Weights of a small GPT-style language model, trained from scratch on English Wikipedia.
Size: 10 layers, width 192, 6 heads of 32, MLP 768 GELU, vocabulary 2048, 4.84M parameters.
Training: a variant of Adam for these matrices, 172M tokens, 10480 steps.
MLP neurons of a small language model. Each row is named by its layer, matrix (up: input weights) and neuron, and shows model dimensions 64-191. Each number is 500 + 40 x the weight over its row's rms, rounded and kept within 0 to 999. Numbers have three digits each.
After each neuron's rows, "fires after" lists the tokens most often just before its 100 highest values on Wikipedia text that the model never trained on.

L5.up75:534497606557497439493562471525507530564510494514539549536497470469496520500540546554620555508513551540438533442466479527500487402467527498482474528544542434472489533487442442548491509520537501476440501429537554449497541455498537511515517533392564508505499498555507454515455517494536522516502478560512513479573459479400538487462577502484433507465502486522442515549442516597450547507433
fires after: " ", " re", ".", " Re", "-", " ("

L5.up116:455539498507532443550520464502514473421444473498380533575503404514463465508505503516472546515530512533474519467444537558536462510447509482515536414489488487468476517521483514535527533514590594440442532497533506501518521477471539464487496539488538499533550439565508441563442511518488519478539513457607479550464529425468442512456484528518562513561544506525487485505509505438497490490427
fires after: " ", "s", " as", " S"

L3.up411:424506471459481431512472453515518497504488533506523482523495436491440489545461453485488575558459543513467499471505443530512567541471546510545448476460480546459472477507500512429549454512527558485477531413540460489456493508460495465507502514519557526475560467527569485579536546479584512452536508517550492479536531468406468491474520536505530496522530460510417427477550510527503476437518
fires after: " ", " an", " p", " An", " Ar"

L5.up651:548491522526559514450460451515509466540534473554507497485529441485462516452496502471510503448475540507449478540511490509491511553485522499584442467585506532484554500497426405533474530514549500474465487508519554517511464454453480455526564546477431536382520429502538470466548550500567486471618471523540539501488469490476506540522520539486503470511511511444428528501487494532505495472551
fires after: " |", " ", "-", "ad", "app", "."

L3.up570:477461491463485498538555504444512514464570512498536460419493523429513475509530485558476527459475532493505502527479471525511571463497528556458459482532540461475506594483451555453483591515450503483492518512511529527455513444509461529484554464457527489499505471468516477534434611472547555497500473417496572505492511522482492507471442573475561461442503512526454516463455393535530575482459
fires after: " G", " Ch", " b", " K", "h", "ch"

L3.up535:496510424528468510634515499466555560413531512528478479448510492468451469535505493541442567505499511516540486451462501567538484531522496521572466458536472453434429477455515533482498492471497517479469467482532531432434486474527529528450542517583463501536508548521497500576466491587547510491575478485561516468446568494480471504515468483506506408439553493620517511503567524450494509534530
fires after: "cc", " Ja", "hi", "c", " H", "u"

L3.up126:466438427452495498572486434516589504454480548465488512534513447471440493541498510521568579486470540487445520462421595553458509495518503515515475438472446556471511522568469547468488513511563607537463506477523569481430506473563513468520465525545517464445513478497492492514519546543502541494548502470441554540516545501481519634523500553477496515509460430496498520568511469423482524554481
fires after: "\n", " K", "r", " S", " V", " Ca"

L5.up446:456466490493526438497437502474506481552484515484513454537495491527487493545435541572490505485484443518421442523507542601527524539497565519593517463523539467459561462517513598453476515484532476470506504490513493425385521601519545404519515583509544499479485398503423476481551547470502516441475512522477503467475571538492516535484511512565565520499500482548453478468487551483475524438497
fires after: " ", " pa", " h", " st"

L5.up645:544463492519500428566551482505540566508501523451541503505550486509559528464541517547518553553479537551487415453488565522481460530460540569457518466511498570512498535463484494457526452597576559528414511462503554483506482485497451425486568534496425463550532444449527459527447520487525564481482475468552464492472499542438477431552525619508522457478427499542517449491479540453497570499414
fires after: "′", ",", "s", "us", "y", " P"

L5.up740:542471475536512474485592496400467575523550485521491535433613486470490436534436449570483586445450497519490446542494534470545459438513483546496463531605542524505470485516474522467495510488500482430505550466527494463516439549505496483425518487498477491438508545572494477550480519526499523465472432486495546491468496548569520481468486531438489483508566507525500534498495532392483513466496
fires after: " the", " 19", " The", " c", " a", "–20"

L3.up510:534487486469508512513487493489588583457540506419541582517525464437537490533533520529517519460464572490505499419456535545521462540519494500531538472529474540480466577509541437454463484572482542520485531432513625433427484488512557436425511489483451464544498530495564444547554505515537506491429466440533531431504508531423465440543457513491465441567462492533510498482500487470533575505496
fires after: " P", " M", "M", "-", "hi", "P"

L5.up380:516511504538467462480464505415631563485439527530524524488576515516532552433467462508469468522454496451496472428497510491480539546489543526481530416513434510520506496507502520442411520462438581517380512527513625513405505431477504528470575532505539509493587513523534568510526523469520491535515441526463543499503510501484415494482502440497507500462430514487483519532525481516439483540479
fires after: " ", " P", "\n", "-", "de"

L3.up436:512488546557482491471508464460476511488504537481547501504487425472508474479568474475534569497482561442517592543420587530517495431480517484539534479507429470448413553539512525524449470542511489514503493448515582499523496535511473498510457535544432576516530468510524508529449551516453602491472515491525511513525511554455476492496453531457517474474484537486521491583560398449489469519522
fires after: " S", "S", "s", "il", "ot", " O"

L3.up665:507483420498519549502531495524538528512484532498602503539483424449420447525497505508504529445467504476456414451470518502489541508460509540549454504553528504472464491495532512517529530601476494460472423540520579513533532484459543425512511455483507471468495512514456455470523567499597497520516492528551576551472526496488478529575543573463563430553475519489503435545465503424474517502500
fires after: "\n", " include", " provide", "ri", "r"

L3.up627:423464470557522580572500463478498555469516564438437544539514517491467524569476496579484556453478524560395539418501518538587465599527559504576569506495450472526525547514497504514455520510492478463525489477504518493436498433535513503575485515505453496473498497497533476465534517556538508482529505502493528436512475543436462518496470544551430425499482487623473516508521513529512478488417
fires after: " co", "-", " m", " Ru", "le", "M"

L4.up156:499523566562519444501450483429440579524482482525429562469497394508424528521484457530551484477462544468491506489508494499509538458531532491468447488523441452470464469509515443481473496471511498563478461463533499448551458424547516589465572576493570502509490496570466482485484503487510535494536489562491543514479549445479527466451491525487485509461496480554501478480500526553482478506477
fires after: " ", "-", " re", " Re", "th"

L3.up33:565515545509409486487519471520478566508571510524542493529505518553513493482469463497547495524475612509480479510468542563495486554508521566533524493502443461508431566464500544496532472462482487493502461447542514493549455463452546515530518506464433581522521532497532463490471547589524516452515461465534539422507488512521398528427461489479547509482505492510497507568476448510501512522453
fires after: " S", "ne", " No", " Sa", "\\", "S"

L3.up288:469546499478441536495545471482508479477471464544516442545504476419518466468547432594536486534511469484456446505477480515490551435515554544499494496510459446498515511480490522513436532473484550433489485479511446469434466501505584513550456473518584499440571463485518499516547514555511595471602502570518515537499588448518477514508441545508484500502527455488452553473404454532486510489498
fires after: " A", " I", " S", " B", " D", "D"

L4.up51:507575544556519476478543510531536540465520543504549515491519421494484549432502507548470539431480507438465481448490540571501392501450473474512492444495515531548461498471507492496475474530540538461508445524518530506494501499470470465417527586489507509477514508495615497501478527495590535512488456474502518486473502459434564412555546580499443464501517504497482459451482486582531551492519
fires after: " ", "\n", "s"

L3.up750:470414473439542433504499452524541504430515546505556508520477416474473510432483499536517546476469567507412524453518488489614548506527499507539491487502548536498496563488502579488508581546593536453472589473515535535435478513515523453484469479441534514488481478479474489506468518526568521422467438487485508519519515509499520582492491500544562520487503510509403545450442565492503467441502
fires after: " b", " W", "\n", " w", " be", " B"

L4.up56:485480462517502496460482472498600510501506520453480477513483423469539576525502429566518517559465471471492502477430567432527494544502501490507532501568523450509463565509522535483531534461477545549539544483528473490440433554544516492496550473495514530546495551560565477560579568541469516469485517518471489509472474426369436483496447472541494407550510510606491507465480554479467532439500
fires after: " in", " ex", "e"

L3.up92:481531562556499492500533435522568518468465466493510499540527413495499445575467384515508531460551518470503526483489475542503433450541572524528523495570377497524419558485471540524476551499534568518457523500476500459504475442467523503440563590514553536473521490520471458505487563508520508484526471549504512550455482447440432465470493522455501521534484472586433493455420526515515528535522
fires after: " ", "s", " S"

L4.up505:533449514496504489551570498414454543542493425515509498527570511479523580485459418505557470475526544485429493509489513555465534456504570533590544496558519453497465523484435439540429555430454439462476522506577520456516502511528507520449477518477496583517499479544556445540526495476553496483447394520584475509487468518497429387470521430470516489523531491498448477468523524571467511465440
fires after: " st", " re", " De", "ive", "ack", " St"

L4.up616:522456501508526493584567510522532523482489509420540459529454491436545492496468535503489540504481454466462502560446539482506483462526540519498564520551538508541497589534512524531578562488460442505488571418518466525443501563514489476505446539485497533474459547541539481464532543531562539449450420511440519551501538501504445389487491501502487474475538542494486533485456463531449523474519
fires after: "te", "e", " =", "o", " St", " Te"

L5.up225:595477490511546457450588440440531495514510545483501487530498508505429503550465485524517512483483546423423427552477570517481478435481481527483422514505482589509546452460525518575544551522524492526433546513530490503515450528480536499542552563371558499479499434497481474498481572426532491520548527490453581481525487482475542460618495497445517467522519567506485468484517521481485471501490
fires after: " ", " h", "app", " be", "c"

L3.up714:518530489529502531553461524561507474440491523481459528466404499501473447564456437533515514480485477494461522470520576483480524500414528546508591533466475457432499528444535523499527513556553531439493463441498434471486516496570552494478528498496509520499572498470469467504476541571508544527573532514512535491459585368518390548475494514556564469494484529527427466542512526498448480465496
fires after: "s", "vo", "ow", "la", "k", "al"

L5.up292:602436518473501495494492491392558539452505541522462435585530418471442504542447474534543508489465526531522469481521544489496460494499449541472540466522527507563532474487511449481467546499456580508488515462514454497465542464482577465468564549509539472488514515517569472570511523507488505500550393471463520446444518522463513524601483527451456484478505488495489441496508521555527515464453
fires after: " ", " such", " known", " the"

L5.up699:513494570451508505431543521467483524486441548465422461508523454451447483502500566519512510472484525468480476510472514590554519477500516496594501464483527525571447508548445545478515507553533562456522553490520508487547477478525527515555512558445580572487562424516501508528436530477547527428478509479503502528537546475471501468472488538492474468507508536523440495462457575492481545452514
fires after: "s", " b", " W", " K", " "

L5.up449:480501537479467536434498503564531509475475496485438508446521425490493480491471457554478523513406475514497494529473506524515516518446525524522496454454519577412429496542467501525500513517511548532538563434574476530446564502540491481542576536507437512486530502598535511545561472501536503450524500542486475441512511422480488505470513486502520465490550537475436461546512487448494517436527
fires after: " An", " Ar", "er", " |", "an", " an"

L3.up65:545498505510528449483436506483511509503521540504481383509503463528479515601406482538540541507498571481472470460425488501475522472528454565506510491492488525508492502470469569501461514552468546490491504479520431503436539531444525476539520480579464537469492499554517402470478458503559473496543403517453524508427508513538450534546427549472531487495520503534469484581469513457526409517481
fires after: "s", " in", " the", "-", "3"

L4.up491:534492494491522519478489529465563534487492478467493490462468490547492570503469476549489492496515506477493488455464567518448465478508465466550467543581559449466495492545485497475495485462538468489524543458541538440443448499516570502447555490505487498501504469502466455573468507572463581490502420444452523496496515463410486480438501476480510409547528488532521497490488523497514562463501
fires after: " C", " University", ",", " M", " September"

L3.up597:526500610483481487496559541432485532473501507502502495508464465459519470552477396503501516500462589432482503567488534539494502477517458502570503484524453553503470507524486523485509461485433491438499487474528496484437509467541509485531513545480539516492503395575478563568536550570565567441530525592464457547542519526428518482517502497435505490546561465493528478545440491496485492427540
fires after: " an", " An", " the", " a", "th"

L5.up534:578562559475509423560490475428461576508489527504508511557451527521510485547445493486530503459423514465502492561484504512463507513504511574490423487501481534467448477523416420493394573546487520472499541547552560459550487523543517526484538535557543485479532422518469470521480477498513533503518422564518577489446499475574478445528502443494522492454514429530466506531480441524491475567437
fires after: "ten", " re", " qu", " Qu", " Re"

L3.up60:437553526531354527517578498452532505492536555521525468531449485510441527496516427505478506459551481534556485474419502511459518445544540494475478425522449512469452499531502606475421483486570472456541485485506572456468520506569518512563488545538451476535496557494513480558510505602534553502483485514532506511525535478512447535478503516452542451488500438516497543525544510489435528509511
fires after: " S", " E", " A", "la", "S", "l"

L3.up457:460508480524485609460478368508585550513519479457510532574484495548452509523494529552579554464478537499458498465479541527499493529470421509512498526505529462443417531543563459444495500456455483504424502473545453484513527502592558409451469569519451444497438528488476514533549516596461486526534457466466457452551508478445473524481519537465567480476442551523487473511512498502455528472533
fires after: " University", " M", " Se", " S", " Museum", " Jo"

L5.up231:495491522458454524433537464433462465461404508518514551485541457425520526470589453498489488512428549431499592508464502518516538504518418478581622448510502509499489564526503523550487452504466555434489510425550555518505541420527532466497535488474467553458517491512552550497462523511520488439479466523530509486514518467465497541532431481433493517513482526502497511578560527443467488449573
fires after: "s", " T", "S", " S", "east", "ur"

L5.up480:536495473578530536537492421458549506474450481532530442524487427479530607489524436458547530461549534529526506502459530506531479503463473493507479408536462524465483476469426517536431508453547466594540515490514505433424456523539519481503485496571463547552580437507562559456550486518572542487519516589478553536510502536448454477499519499503449439471505505550490518529523567579490476428558
fires after: " in", " In", " Re", "In"

L3.up408:444495558479445473437549486491516480447513540454498574486502487521485468434480391531596515523509511465513474433498507515470490504546562507467509459509515549491495570533484439497537524538544571502513537506510547506426590460484463480511549490533488464573564447460533520508472551533488527441489518544532509497517501488514501483445520522486578518481453461497544566531467436532491506450441
fires after: "s", "y", " S", "S", "k", " P"

L5.up418:519496541493445502543493497524475616451518500473486499568417521490559544542511438577517529495521562412426529525475531536469463458507537522507489537533430474507585412494530457486483561455492490522453502524540532473515457511517478516493527556442531563538489509520525560460564504464472481451447503547472580519507500465492532462552517544451503481454424455529526455494477495468412414495518
fires after: " Re", " re", "n", "re"

L4.up698:519459520535531464437482479525588481496492585464506448544492427483524564464485465495516464491503550454512494551414476524540498478516522489478479450518526443523468544483477580527422509446543556475495497444531503484466552530458534454494475519506581474555489463513478460512512527493479603511463494467464533541532485499485480457491479514513522457425574515531531492442450521505484569531476
fires after: " O", "o", " S", " L", " in"

L3.up501:482489513557580521478481401382573555459476472481514492568468423462474526507458457502526567512508501498461453486467452464592507520527523490500435512589462505432396483516502510544457517518518484471515570529491551448440490464502509450477553581471535479485477448540505437472541547540482508580590471490438511479518465499443463503474469488452472444537488525504526510458531507535456541480550
fires after: " is", " University", " was"

L4.up700:558496515409471463428497413507592465443515525467518446607517394508525578561462487473505513500507470537434507435454466476532504483467475526505541506519468535477469597512439514489465494511502552562453489467480541535433519505564529469517530501445575575493570520528545495547522518490550494465510532553445432497509529471444518526486450519517483497534448537533501571488453571465497508405462
fires after: " re", "-", " de", " su", " p", "s"

L3.up139:553535464511499570529513469534509467488508495470446489559523432476498527462505473515496474520481544564458476477487475481522534539525428482562533572526504512450460544493447546477513570566524503468527542483560469550484487453559451522402520556445456436529489493522546437517545497523542539393511505450519500472510471485455512478508532552475458442488600449582469481499505625535549464489486
fires after: " ", "\n", " at", "hy", "."

L3.up479:625509543469485417495465498407476536508493474504499514525503462545412538523479502477524529468481493455480475569483517498466540461510480471489517514511494527460480502532463461539551475549541493518519485417562505441489517515543541527468549500520519548427492493519527460557534595487515564442487505470488519491554527482515510498495519432410492467471560444479477494428522498520512513513446
fires after: " c", " C", " st", " qu", " sp", " mo"

L4.up565:446446494413545503465512471431509499517501572505449372523478493446457533586430487547501518466455488541440503516490471515574479470528445485502512512541504506500493572538435555512477539478434485452513503511550450497407562473538559469458542518535579558456505496565442434467536535492534484453491441508437580511494586435443500542481505460439463512460526517537520522479478542520508566433445
fires after: " G", " Ch", " P", " b", " Y", " H"

L4.up522:539505525514514514527496460448452559442416525466426559527521470539548488503469469557499548550528462453488544467444549548467489571482477492493537478501514446500528450496481507544521486469614534532496536438526501505535499482435468506505536593512488494437492429508566446525492518424514491505538485482588515519423481493469557419527493510487528490457514502543455448510560522554466419502529
fires after: "-", "s", "ck", "th", "us", " over"

L4.up478:522426499515516492533516452448475501486506569526484510437486455487462507507445509538536497554461457555469547485461478474538532458534468534501541479463452496494540519484528554494420564508527527525480529385544456513509514480542550594495528618450514448475487542604486477500525529477531541538518440572444518495487527487453475523478501498545462538478570525465440414543498520543464432500383
fires after: " ", " Le", "-"

L3.up275:481481487538569518598522516432512534496544522449471516547506449476404468472590555511474627439491477494519429429475515491520509451405525548541512520535485468546465568474522495516462582569440474446446434507494549450456519525529496458459548527507506512478479536500507495569461515542554499510470525499498571472484526472436485493566477488523541472462474511549539560498511535522491517540484
fires after: "c", "hi", " moved", "h", " Ch", " he"

L5.up353:457510579510497530492554508532595511547482450478558542472469448517477474452470490468496581477428617475482455449470505499538522459516541554471497504458467526522484507534490438561500511511568505485427479450507562477410512486495542449413544482533411473544501524450521488441426515482527496443501439452524565482493500512459504537514488489472520520576518491502508457494445472489490513490583
fires after: " ", "\n", "po", " P", "P"

L5.up510:538555598521494462517534520497444539589500457463459490468558514460446552530457470509514490511492479409367481473484450498503525522540478576509481414566542574463406544511491467445481486541462564447483554493520582443505550464474550527459510553552479489492477538497513486464479534544632514457482461499521564477485526505440499515505475517468550534494489454495429525488521491487442471529509
fires after: " |", "s", " Go", " Team"

L3.up426:475433511475490561456486491528514479514427509478460445543586486527453453507467487561536526492544472473416450493465466566561555482535512572486526519540527541496440563538544480468444505572523551527493444507513508504479533490466521458499500488518509528552513453489508466438468514466536517462515472531554480453514522441494466502497461545566529459511476454561505520447437474459427512479464
fires after: " b", " Mi", " W", " B", " "

L5.up411:574524474486488533563487509486530517443480494565485531620502476553526465496489440502498536479518560515477480507476497520591442526493478507514538358474471509482494491487489550515517485495553554548460530476515485496455507492495546471472470610483490423529560513567554478490492512485427605399542534446479478506489495444471511506457467575483523534552535468497518483490533488497478481579524
fires after: "\n", " an", " \"", "-", " ", " ("

L3.up356:510476534551514507527521520454512515510438483525470520482501533555542477536432490463576529438477526508420562458432511503573469556548517519564552538502501555516522497482460534516534488479512496483466576427567565491433498494516477520537517419497482524410499488556563462454539513508567537453471493480500520520447494513514468418492514505484527479483475509439469527546521539537456473438470
fires after: "-", " co", "\\", "s", "d"

L5.up128:500487604449465487538536444493518526493453553479404499561442484511484485547536491510531524485537511441511473447501479533452480515535544473513522501540576510447543487493434501496491518542516596507493594449562494488481513427522448504453604481539560479485529497554504480568531477458534485464530532451510457427436504544526455518477548462424545559506531518507492480461498515477504479388484
fires after: " p", "ch", "s", " st", " c", "app"

L5.up182:510515543500496490534529402553532453522541554514507502489542504477456548473467498458522502500512603431491577515492452510528477517447522506540448490566482518509558478468492473528458446502471514549505557478540453492544485510464567466453512566504443525494499579476554486474525569512583480460495481492541548474501487516511543580473457469426562527539531493469442473527511474543550541572507
fires after: " |", " ", " Po", " Go"

L5.up165:460537491456533516532559557409481475472514540435513445489470510521477531487453431540448636524452467536463502463491445522441529435470470503506494513544418534521524494408493506476503553576452499431482513485531513489453481482471485565528568600475541450517509500556534544520466555491461444509511482569526561534434531457490447501525410529483481511541542482540532514476476499438496477489472
fires after: " ", " p", " to", " P"

L5.up721:578486522505469507551499532393476543540548496489558512503511380508528538519440497544502543454392543415468492502505495500504464474508466525529533492556502545452502500487457513460497460461528537422541531475508451461501531466523561485373556529511510540416539551539532496536477491512494559457489485506489427443539514590517498431450455497460504499506516508470439476544520525527534501425525
fires after: " st", " the", " St", " c", "st", " an"

L5.up152:506425532493510481545611542405504493460466566442532452471439513506505541455531557553504500504520556494463534446443541521478496450520460583507522503470507472565519547491516529507424576483507528480528512474507441482485489514505477463527492626424564509566443497557478500566451549493526495509521437486541486530515504538452472491525438533528458415428506468576507525456446562578441568502442
fires after: " ", " w", " W", " b"

L3.up433:485506502493492495549433426479504512478499549549481543555532420451550531530494371537475502536559625462460532492457490533506472522508506497530470498518441519526497478565502494496503506475510567487527437470578529452556518519504532415547483559504508545480558458490514475439467528479525551491533470497464471519439533516484451488459443528499553520493496471464477445513492520560475519528520
fires after: " an", " (", "-", " Re", "–", "f"

L3.up412:464508539530490506523493541525575532526493442470513510535438425473472516468494521481539569522471531422475472452490505612525564483511511518538558545513536512497510573510498481558457464483514447457473470477519548458414555498481488420473523475509516494522501478475514474484509488517506489447536478535581447476488532490515423455436454458536601529537443492530509548430460447500449519435516
fires after: " P", "P", " S", "C", " so"

L3.up679:496458474517510559534542501480513511498465558494574531508532464540457505464527518483495537493486559539498556465445523479565513495509515473469514508501460509534493602468506552443418495501469505486478525494488597509533510518469509404460471500506451476516464434533451500598469512537537530471527458465421513525570493596496496463456457568500495481458501415541490485576505438477480497461512
fires after: "\n", " Sh", "T", "ak", " Co"

L5.up470:483424549533528444510481526437443585467537534487430513481557470476544519477496491506494537553495546465417490478489507516464551449481539551527559429580496459473558458417512450539455525493471491517461541434522637527462548462444515465489543522440493521486521457543523491466537513554509520455539492521537536486475555426420471468521528515487469530553495431519502496531505513532538505560490
fires after: "-", "n", "==", "\n", " d", "D"

L5.up267:504502533503504472518556404484491540488556511436555519517504552494513424504489497497508486438501518410424589436433497537482507494491523563568468504528469458501477528498499437553446566526501493481476508453533568467487510465531510487520469506502432522454524530453569550510544517553565479485563452518498477445468495555505471498460467443500505501515423518504456519539517531459475534499525
fires after: " sp", " co", " Sp", "p", " re", " Co"

L5.up631:500458445507543466494490451542532510448451583553483474444535513488547544509480427522467556496530531525539566459469595499551497493457494500531510436492532569452517536503508545527453445540528568477477537482518551513522537491515533490492501559529482425427500526503501528494463474512526467493556456493484487499430523480522528616498486476455480472444503498559418492521548448446494445486510
fires after: "\n", "s", "-", " |"

L3.up727:455434562546497499564565455438469490421565530463505479492496439506492541519508472558475551507536465539466492449537495582431543495506532520490577489510544552494503518478465538531429496532580520455448493497484499492466481499446570512550465554490543453484518531536535491508435518529512501441560462513523474499462545490490460448470426542538505488523523445533475476507502548535466523437454
fires after: "s", "-", " M", "S", " S", "D"

L5.up269:587464510503545460506484490464553479563497545531506498494566485534478597544504533550597447433557551535415515437489518502424450409481494539552530509541499482501525562498492469484485470477554481515519476501530478499464544512486491508486560515386597500462478495515533491559561503508525474503495481527483572490487456522455518509508530496496478406433426446462509541470412599510512469478433
fires after: " ", "-", " de", " (", "ea"

L3.up69:500448454531471447454516406522545488457519468481574479451517380489509548439505509608574534574536538476464551492486526520516478426539495549563457517453505521507479586555504487494550437514597488593508526462523497497438510515510477437488557549482512454480475444507493513502550531512485466518512527499524499536464526451465439493509468563522483464506468509521429450508413491500485489516432
fires after: " ", "D", " was", "s"

L3.up66:595448489492498494467475504463510470419449504501492596548469488552470474490505485519488488551511526444556496532456560559471501456482491542566483479492470484507492561493548462488555452496518466520408522498523466510490502474529525505485542559475475526506555441513487518504480568560516502486444548581549491565501521421459418562542526488560588417481542511509532519601512509423458535517519
fires after: "s", "y", "al", "S", " La"

L3.up81:531454489489486531610524531410516600478478522492524518473506534509502524438506447506476479468519529497501536415499518434483542532480578554534558566507461518520541491445513505464463540517475538439442433458544522468544491542501553469459460485527519515602559466415544525550504581468528589489551402520438472461519531576501475521513435510509495460467473492510500500549499453550503483494528
fires after: " ch", " Sh", "hi", " co", " Co"

L3.up327:595479491495490448526529518482452495474482479468476568501466477423535495525454468615531539540544552516510468439521499472426488452527534561503598413485487400498521528515472450501513473511519567559480494411532487493528520480496499479491531536487496500461508551502497476546427479476536483494427535462578488461416544440532533456516467516472517502493520536481540511533507475525525529475520
fires after: "k", "y", "sh", "s", "tch"

L4.up329:559464525477476507519441496517584484432423497524475529575524487488421465509452585513513611507474483398483527486481527584531454453446535507513589414475376513507486518480490499503473559540515489547414581504515477470516536489485532538532465525539472525484593456430552510488466485501540524459569568512498487513559469470540483535538514457533549487451525464479486496560518458543503475507504
fires after: "s", "un", "b", " Du"

L3.up11:432519456503506472561533466461470496530482515503521415540464466408448571520528441521497542468461455440475428421497466521532523450506577523542519540550535569509486535489498493512508533540523547500494584476524491459385487440525485478511584549550524445484558534500474514523520536455524493496533501557446555512446508446476441511504510493499539490562486529490472495460506511494449585535531
fires after: "c", " P", " p", " K", " re", " Car"

L3.up488:469485530516442527489523489506475514502520626492534431524543486442529530456565433519473515508524509473423494506479502536513486488556531555530514515530463436506434543522542484466472465556446536431514409462521526477472490544419503454497485523452530535497509529503533503454491526509520528479543459493538506566508544491492398508517411582530498477554479519487554532473472464474464579563513
fires after: " W", " O", "W", " S", "Y", " Ri"

L3.up435:487461540485501566479443509435527468490426536499447456563530478509463506511513507530529514540490583550466518468460590562500490540511518511509511472586545532466508482554460518474455475458526510541475492508506536509468559512453500478495486529476489473489442469554484468482413540520549460505574472485492493507524486490549478585542507533461514470521473510531508503482480491436458550477511
fires after: "s", " Ma", "\n", " Mi", " ma", " M"

L4.up761:505497506411474512556496443488513497459507501540532483505532509471543515506412433547489448539554537501507458555470534526447448497496494484440500525538500583501518467472468519530486552412572490519518519469515430455459446494571503495538437498471496475489506445439528540528471577516531493480540427552439479492526513530546503440400485483498494488487543501533457493502570522508441475474509
fires after: "par", " re", "au", " St"

L3.up277:507483464524526540486559451504514582516441479491480477524506440440522536517511451520521498477514567504450462410491436521545496515509504493540505490559454469421411479524521467570511463525587517529506417540491524460463501452427522468507587509463529489548510482572512450465521556466534503520496527466563483573462503489386416486573472554461465490498458535602460514467456530558502507532532
fires after: "\"", " ", ")", "s"

L3.up251:529463511408501427566506457429547513507527497497492556515492441478490543555514492504533575500455626472512475490468511482484532540483527484511575547556441524410515506540507461443447527496393479480507516509552510479489505531567541501509525477569532482560514509467485443514538563477539487436522457498492534475494520544513502577559537469396563493537466485519475542544518532547498522530439
fires after: " co", " P", "lect", " ch"

L3.up573:550551463486516493480460452493587526422468454488463548563507463528513487495473478560475457483523452513546456467483454571498435526526515477516502509615483469441535475473484509449548525509530575475503541502537481475518487530462555502466598510527541485500513509578522385475474466461518514493479490504526605602437510464500495509487526552458505442563551434565484495472503471521480541586483
fires after: " ", " (", "e", " \""

L3.up729:454565545538526481493548488528457536453467529440460557491449445465538469480467502464509470553523565469531519532482578475475470566464553494485529435505485578484453497552500556504533496524590596539500521432514505501492497506531482490516506466584468524537552453456525455490454537494543556504514508483535448567434509542490513475442480575469562478521538570532509529501517448509476501505553
fires after: "s", "x", "S", " An"

L4.up345:565466472518539524491525494500509519488513542449487508567520447480462512549521464514462622480433566455516467442466511502532544552432455494536511487587494539486523528472505518523520463450459570511447543423525513483509472496456530457442572485519550507508549496526530467491533479497498464410520512542551446474460546476510465476545474458512533514556525503524459594496537564508467519396516
fires after: " p", " so", " Pa", " Com", " pro", "ch"